MLP neurons of a small language model. Each row is named by its layer, matrix (up: input weights) and neuron, and shows model dimensions 0-127. Each number is 128 + 32 x the weight over its row's rms, rounded and kept within 0 to 255.
After each neuron's rows, "fires after" lists the tokens most often just before its 100 highest values on Wikipedia text that the model never trained on. A number after a token or word is its count.

L5.up412 [122 140 110 158 147 111 125 223 130 117 147 120 106 145 132 146 114 134 159 107 126 127 127 147 166 140  84 153  82 129 122  76 139 126 139  80 114  93 166 124 124 152  92 121  91 127  72 124 147  82 177  98 105 149 125 113 129 146 116 229 164 163 149 103  96 178 106  94 130 151  88  85 110 148  76 109  74  82  94 165 120 118 138 125 125 171 101  95 100 115  85 117 138 132  93 153 112 156 168 139  94 134 165 146 161 201 206 138 159 101  56 126 176 143 126  90 105 171 113  80 145 121 138 123 117 110 104  90]
fires after: "c" 22, "sc" 21, "st" 20, "g" 12, "St" 11

L5.up354 [ 96 135 119 121 134 141  69 140 148  65 163 108 134 206  92 112 150 117 166 149 162 151 148  89 125  80 156 125 118 115  87 124 110 156 128 159 103 138  56  78 126 103 106 108 161 110 154 155 150 135 151 132 180 112 139  70 124 132 140 171 146 181 139 169  83 100 149 116  88 140 116 138 162 162 166 136 173 196 172  87 110 151 109 128 121 100 138 152  93 171 105 151 123 114 167 131  86 182 168  85 124 181  97 120 126 166 183 138 144 120  92 110 159 102 111  77 164  77 150 114 160  94 128 128 194 184 210 136]
fires after: "F" 20, "re" 10, "B" 9, "f" 8, "u" 7, "e" 7

L2.up111 [ 88  78 110 129 140 133 107 167 121 116  79 126 134 192 125  99 135 205  89 103 116 164 135 180 142  71 164 123 134 159  40 141 122 127 146 125  70 166 121 160 156 177 171 113  95  95 127 136 181 201 113 119  85 125 160 101 107 148  88 122 110 156 142 138 170 140  85 116 120  95 181 165 142 156 178  99  91 133  80 154 134 140  88  93 165 105 197 122 109 111  94 112  77 122 165 122  99 137 222  55 151 109 157 141 155 161 170 143 159 104 116  81 146 117 114 136 111 131 117 116 154 138  98 151 183 156 153 123]
fires after: "2" 19, "3" 16, "6" 13, "0" 11, "7" 10

L5.up277 [149  77 119 134 164 191 105  99  90 143 126 104 135  69  95 128 124 105 102  78 136 142  88 143 105 106 126 189 159 136 157 179  92 126 114 109 130 138 151 146  91 152  98 150 113  92 162 144  99 138 134 157 123 165 112 155 178 120 141 101 109  77  91 164  96 145 121 124 119 117 170 117 164 119 113 121 112 108 145 183 112  88  94 132 135 113 133 146 137 113 144 136 173 161 171 161 137  82  59 142 150 148 191  73 154 136  61 132 112 125 106 164  92 150 104 132 109 141 128 162  70 115 208 175 150 136 124 135]
fires after: "x" 14, "os" 11, "d" 10, "ill" 7, "st" 7, "ord" 6

L5.up183 [133 112 150 132  91  99 169 143 147 100 127 134  90 145 129  89 107 152 111  96  92 146 146 116 154 127  84 136 138  87  76  81 151  97 184 199 117 123 117 205 141 125 113 131 166 151 158 153  86 115 126 143  91  95 113 170 109 136 144  87  96 151 142 129 168  48 140  68 149 145 101  88 137 152  69 125 193 164  91  96 104 115 132 112 122 115 160  86 133  88 163 124 184 180 127 131 128  97 156 172 175 118 134 154 150 130 123  23 146 204 154  81 163  98 113 132 105 143 169 167 111  89 126 134  71 156 178 127]
fires after: "v" 29, "V" 24, "su" 21, "i" 10, "D" 4

L2.up467 [163 131  96  99 119 177  52 119 152 134 130  73 117 105 142 135  94 110 122 112 115 118 183 122 138 138 101 122 123 113  84 150 182 180 109 147 149  94 120 134 121 115 183  76 152 148 119 144  78  69 101 108  86 154 143  97 157 139 145  68 137 110 187 143 152  62 132 194 195 105 132 105 160 110 119 140 104 139 192 122  91 138 136 211 119 120 133 139 161 114 142 151 120 117 113 164 120  96  67 146 159  76 114 111 164 162 136 124 118 119 125  91 126  91 159 179 155  99  26 133 126 168 157 132 185 193 128  89]
fires after: "=" 21, ") " 18, " " 6, ", " 6, "t " 4, "(" 4

L6.up194 [133  75 149  96 136 136  55  66 117 181 127  96 151 120 130 140  86 140 137  99 147 140 193 184 123  85  82  73 143 141 157 146 156 156 181 143 143 121 147 107 184  92  97  95 123 162 106 156 103 164  57  88  97 148 154  83 149 143 137 129 135 122 114 116 100 145 124 179  79 124 128 173  96 118  79 131 108 152 149 103 113 182 143 106 142  53 180 182 106 138 149  88 167 126 129 120  67 142 152 107 161 128 102 130  57 100 148 180 128 132 189 141 134  87 135 145 112 104 168 107 129 113  94 105 103 154 106  85]
fires after: "um" 13, "sid" 8, "e" 8, "ul" 8, "ol" 7, "h" 6

L2.up122 [103 165 124  85  96 101 114 138  49  96 129 116 161 161 101 137 170 199 140 139 170 118 100 134 113  72 113 135 117 116 115 119 166 114 129 120 112 167 135 137 133 175 128 108 108 122  79 141 155 112 124 172  71 117 109 163  78 133 137 143 138 131  81 160 140 117 124 124 182  88 170  58 162 167 172 141 115 154 106 122 172 130  92 140 167 111 173 131  94 128  82  98 146  75 118  67 165 169 138  21 133 142 161 131 109 181  98 111 228 125 177 114  91 140 130 134 112 134  98 123 153 123 106 108 156 163 145  93]
fires after: "," 37, "." 10, "2" 5, "The " 5, "6" 4, "9" 4

L5.up210 [153 113 118 143 112  66  63  60 136 170 123  49 152 156 134  86 141 152 109 103 197 133 126 155 131 138 125 160 149 177 167 116  96 119 173 131 128 132 166  95 131  49  97 130  54 151 174 162  87 156 151 136 119  99  87 138 116 128  96  95 135  81 131 101 110 183 171 121 157 100 112 105 153  93 113 144 117 129 159 172 111  83 131 107 172 204 136 162 119 128 169 111 140 168 198 130 101 188 191  87 117  98 103 156 124 117 105 170 173 114 129 121  87 134 113 143 112 194  79 115 126 141 131 149 182  90 110 124]
fires after: "C" 29, "- " 16, "c" 13, "0" 13, "e" 4

L6.up294 [104 134 110  91 150 183 151 151 156  41 118 149  80 161 158 110 103 114 137 175 187 188 144  74 141 136 156 122 181  61 117 153 130 121  40 123 169 144 132 117 142 128 113 106 135 143 109  86 150 152 125 107 126 119  94 124 114  69 202  80 168 140 101 177 124 137 184 119 135 119 130  48 134 120  92  73 176  72 170  92 149 126 139 197 120  74 117 104 164  95 111 130 112 102 117  82 148 114  95 155 173 151 122 142  77 172 173 128 158 157 150 126 135 136 197 124 155 189 155 120 169  97 141 181 112 143 129  92]
fires after: "ch" 18, "t" 14, "n" 10, "un" 9, "N" 8, "V" 8

L2.up424 [124 135 101 198 155 161 126 139 109 112  96 110  74 110  88  80 107 144 137 175 105 134 118 175  80 127 131 184 144 108  46 152 114 143 131 118  78 180 116 123  94  37 183 115 164 127 112 115 117 216 135 144  84 116 121 190 157 180 160 146  98 173 177 182 121 106 168 149 163 180 125 158 114 155 117 142 115 129 157 159 103  99 124  82 140 122 160 133 135 103  93  91 104 129 130 112 104 143 173 117 118 131 145 167 123 144 156 110 119 111 126 129 108  77 112 105 149  67  80 101 157 120 148  97 144 166  76 150]
fires after: "." 56, "0" 6, "6" 5, "n" 5, "di" 4, "9" 4

L5.up425 [ 90 128  93 165 125  98 134 113 137 159 129  78 180 148 111 108  97 137 118 117 125 109 135 186 110 143 143  47  97 110 139  92 153 101 146 100 138 105 117 111  83  99  63 149 162 176 178 137 143  93 149 149 123 171 133 183 131  93 206 122 180 149 126 112  95  82 120 146 153 175 137 107  94  60  83  74 161 134 183 142  87  72  66  80 151 113 110  93  83  65 112 147 129 142 111 116 157 106  88 202 143 120 118 159  96 122 148  84 142 175 185 135 140 176 117 172 159 171 178 130  99 157 127 136 128 128 145 133]
fires after: "w" 21, "v" 17, "serv" 9, "iv" 7, "su" 5, "vid" 5

L5.up15 [142 125 131 172 166 145 132  92 168 166 158 132 113 145 105 153 126 128 145 120 111  97 125 221 143 119 134 117 156 149 204 148  85 128 163 119 129 153 122 132 126  85 104 158  92 127 164  98 132 122 171 104  91 122 115 140  94 109 143 125 110 121 101 143 141 142  60 109 155 201 126 137 101 112 141 147  93 100 115 174  94 142 149  72 145 107  87 122 124 143  69 108 164 172 196  94 139  66 127 102 141 173 125 112  99 122 126  78 201 121 130 148 122  77 130 146 142 155  95 103 118 121 176 140 142 119 110 102]
fires after: "c" 30, "gr" 21, "C" 4, "p" 4, "r" 4

L5.up638 [158 149 119  94 127 167 150 130 149 127  98 111 187 132  96 116 138 147 131  76 106  65 193  69 114 113 133 166 137 104  70 121  90 162 142 115 202 153 121 169 149 112 109 152  75 115 176 151 139 127 206 119 126 124 163 142 138  94 150 189  78 150 162 181  70 162 171 129 120  72 145 141  87 118 109  95 159 132 108 113 164 105  85 108 141 139 137 135 157  84 149  46 142 135 169  76 126 140 157 149 128 170  93 129 181 126 154 104 159 118 114 147  70 148 124 129 197 154 137  89 151  94  73 141 137 122 116 106]
fires after: "F" 23, "f" 16, "Th" 7, "d" 6, "T" 5, "ou" 5

L6.up358 [175 147 143 165 110  73  76 130 155 154  98 127 121 157 139 159 142 182 136  96 146 162 214 156 130 196 134 139 123  94 155  99 152 136  62 100 132  89 160  97 124 142  96  59  46 118 122 138 174 142 176 120 153 115  71 117 192  91  84 134  94 120 126 121 146 157 128  91 163 148 140 164 119 167 220 124 117 125 128  85  95  76  83 121 149 114 132 139 116  98 105  84 103 193 125 167  93 178  65  93 130 175 178 103 145 172 129 134 141 105  98 129 209 128 176  65 164 139 125 156 167 159 102 130 115 125 135 164]
fires after: "ph" 12, "cont" 9, "t" 9, "g" 8, "ur" 8, "st" 7

L6.up128 [131  99  87 124 122  54 144  76 143 177  96 144 175 136 159  86  63 176 128 136 159  97 137 128 121  92 120  98 117  78 114 130 144 150 142 165 154 113 132 157 103 194 117 175 105 117 130 136 125 166 202 136 131 163 135 137 127  61  67 103  92 107 110  56 197 167 107 115 136  78 119 143 114 143 165 147 112 154  98 124  66 118 175 184 182 138 155 179  64  87 128 130 165 127 144 144 108 134 146 149 113 117  65 157 112 156 126 122 148 132 103 132 107 155 135  95 146 145 157 146 106 111 167 105 181 125  84 119]
fires after: "s" 14, "t" 13, "ant" 7, "S" 7, "as" 6, "par" 6

L2.up34 [196 132  76 123 169 160 142 106 136 103 147 184 157 172 125 104 100 216 172  93 125 125 144 101  99  74 136 116 139  93  54 153 145  99 165  96  79 124  99 149 147  82 152  95  87 122 139 128 181 160 104 128 100  91 141 176  50 186 167  85 137 138 156 100 107 111 155 138 162 166  90 156 138 170 148 138 111 176 105 163 121 128 135 112 151 125 113 120 163  99 131 136 103 119 138 104 109 135 164  67 140 131 149 151 100 105 134  97 147  91 139  83 114  73 124 164  91  80 119 105 118 116 142 103 149 130 113 108]
fires after: "." 26, "6" 11, "4" 11, "7" 9, "ment " 8, "," 8

L5.up508 [ 91  72 132 129 163 114 160 197 118  66 195 138 175 105 150  99 157 153 127 112 124 180 138 175 154 181 139 140  87 157 117 155  93 130  83  85 164 122  80 150 163 141 169  74 131 103 165 162 129 172 143  94 122  95 165 127 103 121 163 141 166 118 120 153 124 134 178 136 142 129 129  93  97 126 105 114 102 148  92 113 193 156 116 101 100 159 124 180 125 124 119 143 127 131 122  96 165  22 103 112  75 138 122  86 122 124 142 131 132 149  77  87 117 103  97 132  78 153 127 119 112 156 127 195 104 138  65  79]
fires after: "d" 24, "D" 14, "w" 11, "f" 10, "W" 8, "l" 7

L5.up89 [130 172 172  60 127  97 176 127 116 134  85 120 118 117 101 104 138  78 126 175  95 137 152 136 157 106 120 155 152 105 119 135 143 157  83  72 114 176 142 133 121 158 130 216 112 116 231 155 188  79  71 109 120 144 101 117 161  83 119 152 138 116 132 150 157 177 166 106 124  87 138 160 140 136 158 106 166  86 140 130 133  99 147 131 131 134 159 134 129 120 143 127 135 157 150 134 107 109 184  74 149 123 129  56 164 176 107 105 143 149 112  80 132 117  71  92 130 165 118 155 105  83  69 131 156  60 168  83]
fires after: "f" 40, "F" 27, "- " 6, ": " 6

L2.up18 [123  83  89 102 120 143 148 137 102 129 165  86 125 141 125 160 156 126  90 119 182  96 104 133  86 112 113 141 191 169  87 167 143 170 114 111  96 169 139 117 177 128 124 122 130 196 146 210 185 174  84 107  86  68 143 106 126  84  99 139 119 135 133 138  95 150 157  96 153 119 126 100 159 134 139  84 107 111 120 117 143 120 105 102 134 112 154 162 145 149  69 154  51 106 152 140  71 150 152  58 169 194 128  79 124 192 116 104 193 149 149 121 124 119  30 140 128 108 143 110 105 166 172 146 117 157 171 101]
fires after: "2" 14, "0" 11, "3" 10, "7" 9, "6" 8

L6.up408 [106 140  92 102 193  55 125 157 152  64 122 120 133 187 205 178  86 116 151  86 159 138 138 156 152 107 113  98 116  91  65 119 149 101 110 101 170 147 133 119 137  82 107 135  82 100 147 122 110 168 192  78 141 130 149 178 138 138 129 136 165 149  86 135  98 129 154 130 104  90 150 128 134  85 141 139 133 170 137  76  98 110 132 131 118 128 110 142 110 102 130 133 145 107  49 130 150  68  97 145 146 108 145 136  82 194 112 210  93 174 156 150 115  82 142 166 105 190  78 192 121  71 147 144 109  82 140  94]
fires after: "wi" 19, "N" 13, "n" 11, "ed " 7, "ing " 6

L6.up471 [183 142 130  89 148 184 102  92  64 108 104 129 138 111 132 100 108 142 123  61  80 162 110 159 126 144 160 169 168  95 112 101 126 118 128 142  73 193 129 107 146 104  92  92 146 110 124 108 129 159 113 150 133 162 141 101 107 101 166  80  64 106 137 168 150  99 164 145  89 110 178 182 175 131 141 139 106 130 149 169 109  95 100 107 114 148 145 153 160 104 180 104 113 128 144 155  91 161 132  34 122 155 160 111 121 114 110 187 138 214 171  92  97 179 160 147 107 130 106 123 122 166 144 140 137  73 212 137]
fires after: "e" 24, "re" 11, "er" 10, "un" 8, "u" 6, "on" 5

L5.up251 [103 102 171 147  90  67  88 155 105 140  75 134  78 183 106  97  93  89 128 133 105 126 141 133 156 127 146 113 149 157 126  73  78 110 111 108 138 154  92 156 122 182 210 168 144 179 142 120  97 104 154 144 128  93 126  86  83  99 141 111 121 157 135 100 102 134 123  90 136 129 147 107  85 147 127  98 132 124 164  99 126  75 192 110 181 133 110 169 147  93 184 108 142 122 110 166  93 102 195 155 112 140 145  67 127 117 155 147 148 110 145 162  94 139 122 129 135 160 111 133 183 170 179 127 132 169  65  58]
fires after: "m" 33, "l" 24, "M" 17, "L" 11, "em" 7

L5.up536 [104 150 128 153  91 137 135 133 170  92 113 133 104 121 126  98 125 143 122 142 172  88 105 151 118 109 152 230 107 125 170 153  78 104 112 169 107 123  87 119  73 144 100  93 106 111 112 154  68 117 142 110 141  93 156  93 104  81 144  72 140 127 174 124  65 118 123 134  85 138 116 156  78 161 150 161 128  60  79 110 119 129 105  85 183 172  94  76 152  85 139 110 164 140 165 134 179 106 102 135 114 136 130 154 170 167 129 137 149 107 174 152 108 158 119 149 150 122 173  42 121 166  89 107 137 134  99 132]
fires after: "D" 17, "S" 12, "R" 10, "St" 9, "E" 7, "G" 6

L5.up624 [158 109 167 126 122 177 124 120 126  40 119 108  99 138 104 108 123  79 119 139 127 152 148 165 154  78 122 153 172 181  63 151 113 123 140 166 108 137 142 164 109 142 126 136 115 222 142 133  77 125 160 145 103 132  94 101 101 102 145 136 122  35 128 129 119 137 134 124  70 119  85 117 173 146 184 110 129 150 170  64 142 104  84 111 103 116 138 138 113 169  81 130 161 100 192 107 150 106 145 122 134 112 158 166 104 157 197  97 113 103 102 108  91  97 129 144  94 113 115 132 162 136 147 177 133 155 174  94]
fires after: "f" 19, "med" 11, ")" 10, "F" 10, "| " 5, ";" 4

L6.up379 [127 104 120  92 170 135 153 152 166  87 132  97 110 134 174 127 124 133 116 134 134 151 155 116 146 108 100 100 125 187 162 157 109 127  61 134 131  83 135 153  86 118  96 106 120 181 176 158 119 112 145 192  84  69 117  61 108 139  99 188 164 165  98 185 143 106 152 141  86 138 151 149 129  94 149 150 134 136 158 120 136  83  91  51 125 150 126 193 200  96 149 115 135 142  99 104  87 117 103 151 123 165 136  94  82 243 134 101 146  96 118 111 108 143 137 184  36 165 147 120  98 132 137 126 119 111  86  95]
fires after: "n" 42, "on" 14, "f" 11, "ul" 5, "em" 4, "un" 4

L6.up36 [ 58 104 115 133 153 134 127 183 148  85 134 156 106 127  97 131  96 107 124 111 135 176 148 159  98 212 118 153  98 166  80 101  66 132 120  67 117 137 148 158 118 162 133 122 144 131 154 164 190 121 146  93 132  79 169 141 110 161 148  58 192 159 142 152  86  85 132 177 122 120 173  95 136  90 106 144 190 137 137 174 134 152 183 120  58 140 123  79 131  93  72 161 144 140  78  87 166  81 173  88 139 120 115 159 120  97 138  63 140  92  89 128 165 146  56 124 108 194 125 172 149 157 135 141 149 169  90 116]
fires after: "D" 28, "l" 10, "ill" 8, "-" 7, "w" 7, "L" 7

L5.up174 [ 93 113 119 107 136 131 151 109 178 135 104 132 205 133 174 102  75 146 139 114 198 115  99 154 133 127 146 158 108 106 131 202 139 110 172 143 132 106 125 117 143 169 127 188  84 132 101 177 137  75 141 153 175 119 129  93  95 131 184  97 139  68 165 150 139 154  92  92 149 153 110 136 161 121 120 145 154  81 102 138 136 148 104 132  84 164 148  60 158 121 128  93 126 149 141 150 130  86 122 133 147  96  62  90 116  77 104  92 157 153 123  44 159 157 144 153 147  84 181  86 119 129 105 167 191 195 151 146]
fires after: "v" 17, "d" 16, "D" 10, "G" 9, "B" 8, "w" 7

L2.up127 [140 147  89 173 164 182  96 112 117 208 163 153  87 146 120 155 132 122 154 110 164  91 116  73 118 143 117 146 109  87 104 141 181 115 101 100 107  82 130 150 179 141 181 172 134 123 131 106  69 111 105 111 114 171  98 118  99 137 132  71  61 100 198 110 110 146 130 131 138 148 117  81 125 114 129 175 108 152 111 140 116  64 134 159  91 128  94 123 120 150  93 119 151  98 104 219 112  97 115  91 160 109  90 127 145 157 130 146 145  74 155 148  90  94 104 118  74 123 182 160 165 174 147 124 156 154 180  40]
fires after: "b" 27, "or" 9, "up" 7, ")" 5, "=" 5

L2.up91 [191 149 197 112 106 120  46 143 133 124 121 114  93 121 182 103 126  71 159 164 155 159 178  78 166  95 113 160 107 131  86  93 166 160 120 122 124 130 158 171 121 137 136 151 174 121 112 145  71 152 180  79 131 139 123 114  53 166 172 137  49  96 203 106 171 121 152 131 134 113  99 132 168 168 109 169 135 139 162 140 134 147 149 114 181 129 152  88 139 155 119 109 122 162  74 110  96 119 142 130 138 116 120 126  73 164 144 168 136  94 100 112  65 162  96 105 107 122  96 141 153 161  91 123 165 166 128 115]
fires after: "=" 30, ") " 16, "was " 4

L5.up409 [133 140 135 119 172 156 105 169 112  98 122 117  63 118  98 134 122 123 121 137 149 127 167 140 139 106 115 140 168 124 143  77 126 124 130 133 107 112 165  98 112 191 102  92  79 161 149 116 190 143 135 156 156 149 168 158 117 115 137 164 109 149 128 146 155 101 168 148 104  93 151 164 139 136 157  95 193 118 208 131 116 181  85 119  75 115 156 165 141  60 117  48 116 156 132 119 108 162  89 150 149 178 135  78 189  95 177 123 131  74  96 189  37  71  83 124 127 139 143 103 112 115 206 183 163 110 159 123]
fires after: "f" 24, "d" 20, "l" 10, "F" 10, "re" 10, "pl" 8

L5.up229 [113 137 130 191 135 121 116  98 142  59 164  82 140 161 162 162 181 150  81 107  69 155 154 100 157 153 167 145 145 143  96 138  96 129 124 111  86 125 163 125  93 133 100 130  97  96 115 157 162 112  27 113  96 143 150 167  84 123 130 152 157 133 148 162 157 125 155 114 106  73 113 190 105 137  89  91 128  73 105 147  97  85 114 145 124 142  80 101 125 132  71  44 143 137 123 137 131 179  96 119 107 146 153 151 184 163  94 155 109 144  63 130  64 176 144 121 142 111 182 136 143  78 166 186 169  61 101 122]
fires after: "L" 21, "R" 13, "G" 11, "S" 9, "D" 7

L2.up579 [167 120 145 170 156 158  34 108 150 118  95  45  98 145 126 147 159  95 158 166 114 112 174 101 142 148 139 141 139 146  99 136 173  87  87 149 164 133 107 141  99 135 170 171 184 174 111 104  96 115 144 193  62  83 102  83  78 151 144  62  83 132 161 153 104 143 199 177 135 128 128 122 103 126 142 199 160 175 147 143 159  84 139 151  82 126 119 142 155 121 138 153 115 110 131 140 130 122 165 171 147  68 102  94 132 170 178 112 111 108 129 111 136 135  82 136 114  86 150 164 146 143 125  71 130 117 143  85]
fires after: "=" 29, ") " 17, "b" 15

L6.up92 [ 17  97 164 112 121 171 118  48  88 145 120 152 129 196 182  87 126 139 145 115 105  97 169 108  94 140  92 192  60 163 148 117 106 101 134 131 159 142 138 168 131 133 136 142 155 182 148 169 159 105 154 153 128 140 140 118 114 181 159 149 118 130 128 147 142  86 177 127 122  96 125 128 101 168 141 139 138 135 179  65 115 152 142 145 134 158 161 106 118 111  98 135  88 136 135 139 120 126  98 141 149  68 116  48 180 158 133 105 168 119 129 110 103 112 103  94 118 106 149 119 174 159  96 166 165 110  57 157]
fires after: "d" 19, "h" 15, "f" 14, "D" 9, "g" 6, "v" 4

L2.up597 [175 133 144  54 113 130 136 129  90 182 120 138 156 120 139  35 135 167 106 140 114 149 144 161 145 106 121 129 108 158 105 182 110 129 126  85  72 140  88 173 140  99 107 119  94 125 131 144 164 135 108 112 123 115 165 155  43 111 112 155 171 132  68  92 126 115 149 150 158 179 106 146  81 127 159 121 130 118 117 107  80 128 133 134 100  96 140 121 144  94 120 101 130 165 109 172 124 132 184 183 126 160 152 150 111 131 159  54 134  67  97 189 140  89  73 130 124  90 113 148 154 178 144  75  86 132 124 153]
fires after: "." 50, "illi" 19, "0" 5, "2" 4, "3" 4, "," 4

L6.up392 [129 103  57 148 127 136  82 116 115 110 119 136 121 158 100  88 133 129 160 170 145  93  99 199 130  92 138 175 104 129  53 121  93  88 127  60 138  97  99 111 157 148 145 132 156 155 137  76 144  98 160  94 187 112 104  82  72  95 156 169  68 134 144  82 124 102 186 124 132  85 125 127 120  85 103 179  86 172 147 149 163 119 135 128 118  80 164 156 145 123 155 146 132 105 144 135  63 174 172 127 120 138 147 111  87 173 170 102 144 156 133 134 175  98  69 145  57  49 143 169 148 164  72 160 189  66 145 122]
fires after: "b" 15, "f" 14, "F" 13, "3" 8, "B" 7, "C" 7

L6.up256 [158 149  81 135 121 103 103  95 191 130  43 161 208  95  26  55  40 150  97  75 122  85 156 138 102 140 124 116 142  92 121 119 116 114 186  94 139 156  77 113 187 137 189 187 103 150  93 117 133 154 134 160 152 113 149 162 150 141 108 125 127 112 114 115  48  77 165 170  92 167 157 132 160 135  96 162 198 192 126 114 108  92 153 131 169 127 156 157 130  80  93  94 123  87 111 139 182 170 107 139  82  94  98 132 133 154 117 117 139 130 119 177 143 153 122 133 130 127 161 155 137 166 105 124 154 128 142 120]
fires after: "at" 16, "T" 10, "y" 8, "s" 7, "t" 6, "as" 6

L5.up632 [136 133 102 111 164 187 150  80 170 153 114 149  79 130 121 155 125 118 145 108 127 114 188 141 147 149 145  81 110 136 135 176 134  72  91 201 131 162 119 155  90 142 125 168 183 104 154 162  71 116 151 116 128 117 163 137 108  96 177 106 137  99  77  85 194 137 135  70 138  86 125 109 136  97  87 157 134 137 123 124 110  76 148 129 155 138 106 116  91  60 146 122  99  81 156  99 168 107 111 136  82 130 140  92 106 125 134 106 175 193 136 126 133 158  96 114  53 154 127 117 111  44 135  93  85 109 138 123]
fires after: "m" 53, "ap" 20, "ass" 7, "em" 5, "M" 4, "po" 4

L5.up21 [135 168 149 116 162 158 110 103 148 137 135 118  70 176  99  99 166  70 133  83  98 120 161 110 134 114 123 108 145 134 139 179 147  86 155 140 108 144 131 104 147 119 104  76 105 131 185 138 119 137 129 110  94 123 119 124 154 160 146 180 160 177 118 125 182 148 115 120  82 141 111  79 132  88 157 166 121 159 222 115 162 142  76 126  54  87 158 133 107 115  65 115  73 134 105  85  85 126 131  92 127 102 148  85 139 153 189 112 136 138  78 132 108  91 128 100 178 175 124 172 181 203 102 109 156 146 120 157]
fires after: "g" 27, "F" 10, "f" 8, "it" 6, "sc" 6, "ong" 6

L6.up225 [ 93 135 128 138 150  88 105 103 114 179 125 113 152 142 102 118 167  90 105  91 108 155 138 100 167 117 130 110  83 104 107 132 147  87 156  79 112 145 138  96  96 172 153 160 167 114 201 158 154 104  99 186 187 160 114 117  60 128  80  97 152 109 167  92 216 118 157 156  97  88 121  98  99 150  94 111  83 112 155 156 118 135 103 159 101 156 127 104  93 143 143 105 122 191 101  70 154  96 102 138 158 155  66  65 120 116 128 131 185 148 103 108  82 136  99 140 195 191 175 174  94 138 140 158 159 120 134 166]
fires after: "al" 33, "s" 19, "ec" 12, "es" 8, "ad" 7, "us" 4

L6.up368 [173 123 117  83 146 100 170 143 130  91 122 119 104 145 117 111 180 121 155 109 128 178  87 121 112 167 100 143 100  83 148 189 192 144 162 170 134 144 180 100 194 108 132  79 109 180  64 111 137  85  76 135 181 132 145 117 114 127 130  99 138 113 148 188 109 170 108 154 155  87 100 101 124 124 115 133 134 134 122 122 114 182 119 140  70 114 156  87 144  89 151 148 174 172 105 153 111  67 122 175  81  62 127  67 185 111 127 111 165 136 221 127  53  71  94 100  79 133 159 146 128  45 128 165 132 133 148 150]
fires after: "un" 19, "the " 11, "d" 9, "to " 7, "D" 6, "re" 5

L6.up618 [ 62 109 134 103 129 119 118 124 157 169 136 140 127 134 107 135 103 121  90 138 123 120 108 188 124 131 117  88 117 144 104 125 158 151 132 121 111 151 124  42 118 161 140 154 140 123 157 132 128 166 115 139  97  62 113  84 118  76 153 119 117 147 114 121 125 206  68 139 131 129 183 122 105 152 159 179 100 106 126  94 148 162 103 160  73 133 238  90 132 166 182 132 115 116  93 141  75 218  90  92 187 137 137 122 133 134 160 113 180 111 172 189 104  94 120 168 162 125 121 142 116 141 100  69 108 156  76  97]
fires after: "h" 28, "e" 17, "se" 4, "sh" 4, "-" 4, "y" 4

L2.up523 [168 160 109 134 144 130 191 137 137 117 136 197 156 133 136  79 185 127 111 146 121 152 121 137 144 104 143 117 156 157  74 147  85 152 128  59 145  63 144 146 126  90 154 138  84 110 140 136 130 135  94 126  80 144  92 140 155 136 104 148 130 159  89 139 145 142  77 111 161 161 122 108 122 186 151 114 157 133  28 177 166 116 153 179 129 149 119 138 202  84 143  96 120 134  97 134 147 134 140 131 101 130 145 148 129 144 148 117 171  61 152 131 123  85  81 117 121 118 108 100 138 127 160 145  84 142 126 127]
fires after: "." 20, "," 19, "0" 8, "6" 7, "4" 7, "2" 6

L2.up153 [167 112 118  51 129 121 165 120  49 106 113 139 142 106 179 125 152 127 163 104 103 168 139 209 125 113 117 135 146 151 145 137 110  97  94  91  91 163 133 169 160 152 155  91  22 103  96 159 171 110  98 133 107 157 121  66 104 125 174 113 149 140 145 143 120  59 140 198 155 157 142  63 114 146 125 116 138 125  88 183  88 110  96 149 164  81 152 137 152 132 167 104 140 163 144  84 141 143 148 170 116 130 170 149  80  78 135  73 182 124 133 176 111 110 128 127 101 144  82 114 181  98 123 146 100 189  94 134]
fires after: "," 58, "." 5, "m" 5

L5.up6 [102  99 159 111 127 127 172 113  72 109  85 142 125 113  90  88 157 161 154 159 137 142 171 145  54 113 125  85 139 153 125 129 132 167 122 142 215 149 114 133 146 101  79  87 169 134 174 135 143 137 148 107 154 167 141 104 142 127 146 167 100  82 146 150  77 132 136 163  99 145 132 153 132 109 120 215 172 102 165 145 138  97  72  99 111 154  75 111 140 123 188  86 102 160 190 137 135 137 100  61 147 178  87  77 130 169 156 129 169 148  94 127 113 132 138 185  46 114  95  86 106 115 134 145 138 165 142 137]
fires after: "f" 35, "en" 14, "on" 12, "th" 7, "un" 4

L6.up153 [213 156 101  83 139  91  96 121 177 113 155 122 105  99 138 144  95 141 111  85  70 125 124 107 151  82 130 136 151 139 116 143 128 123 112 126  82 169  32 152  58 134 128 114 127  99 108 153 134 161 128 156 128 126 111 110  90 150 107 114 120 137 153  83 153 139 149 105 141  84 134 157  90 156  78  95 132 139 105 110 167  78 202 154 152 134 102 114 139 109  84  70  91 137 123 124  76 105 140 162 118 184 158 162 132 137 139 184 128 135 144 148  96 142 139 154 153 107 173 160 172 117 119 130 200 121  53 147]
fires after: "C" 11, ": " 9, "M" 8, "- " 8, "R" 8, "L" 7

L5.up359 [139 170 190 118 136 143  44 106 114 181 139 127 130 114  92 127 155  98 124 158 155 189 127  74 155 139  96 119 179 133  75  99 151 100 138 104 101  87 144 123  65 199 165 190 138 149 148  82 102 157 128 144 146  98 165 170 130 158  73 129 134  89 146 179 102 169  79 146  69 127 126  93 128  56 117 142  92 142 150 152 126  96 137 124 120 179 125 193 182 132 124 131 145  95 112  89 128  98 157 117 153  89 134  71 110 121 146 147  62 163 106  85 136 102  95 122  99 150 106 124 162 148 119 141 168 165 183 116]
fires after: "F" 36, "Ch" 15, "| " 10, "sp" 6, "ild" 6, "M" 5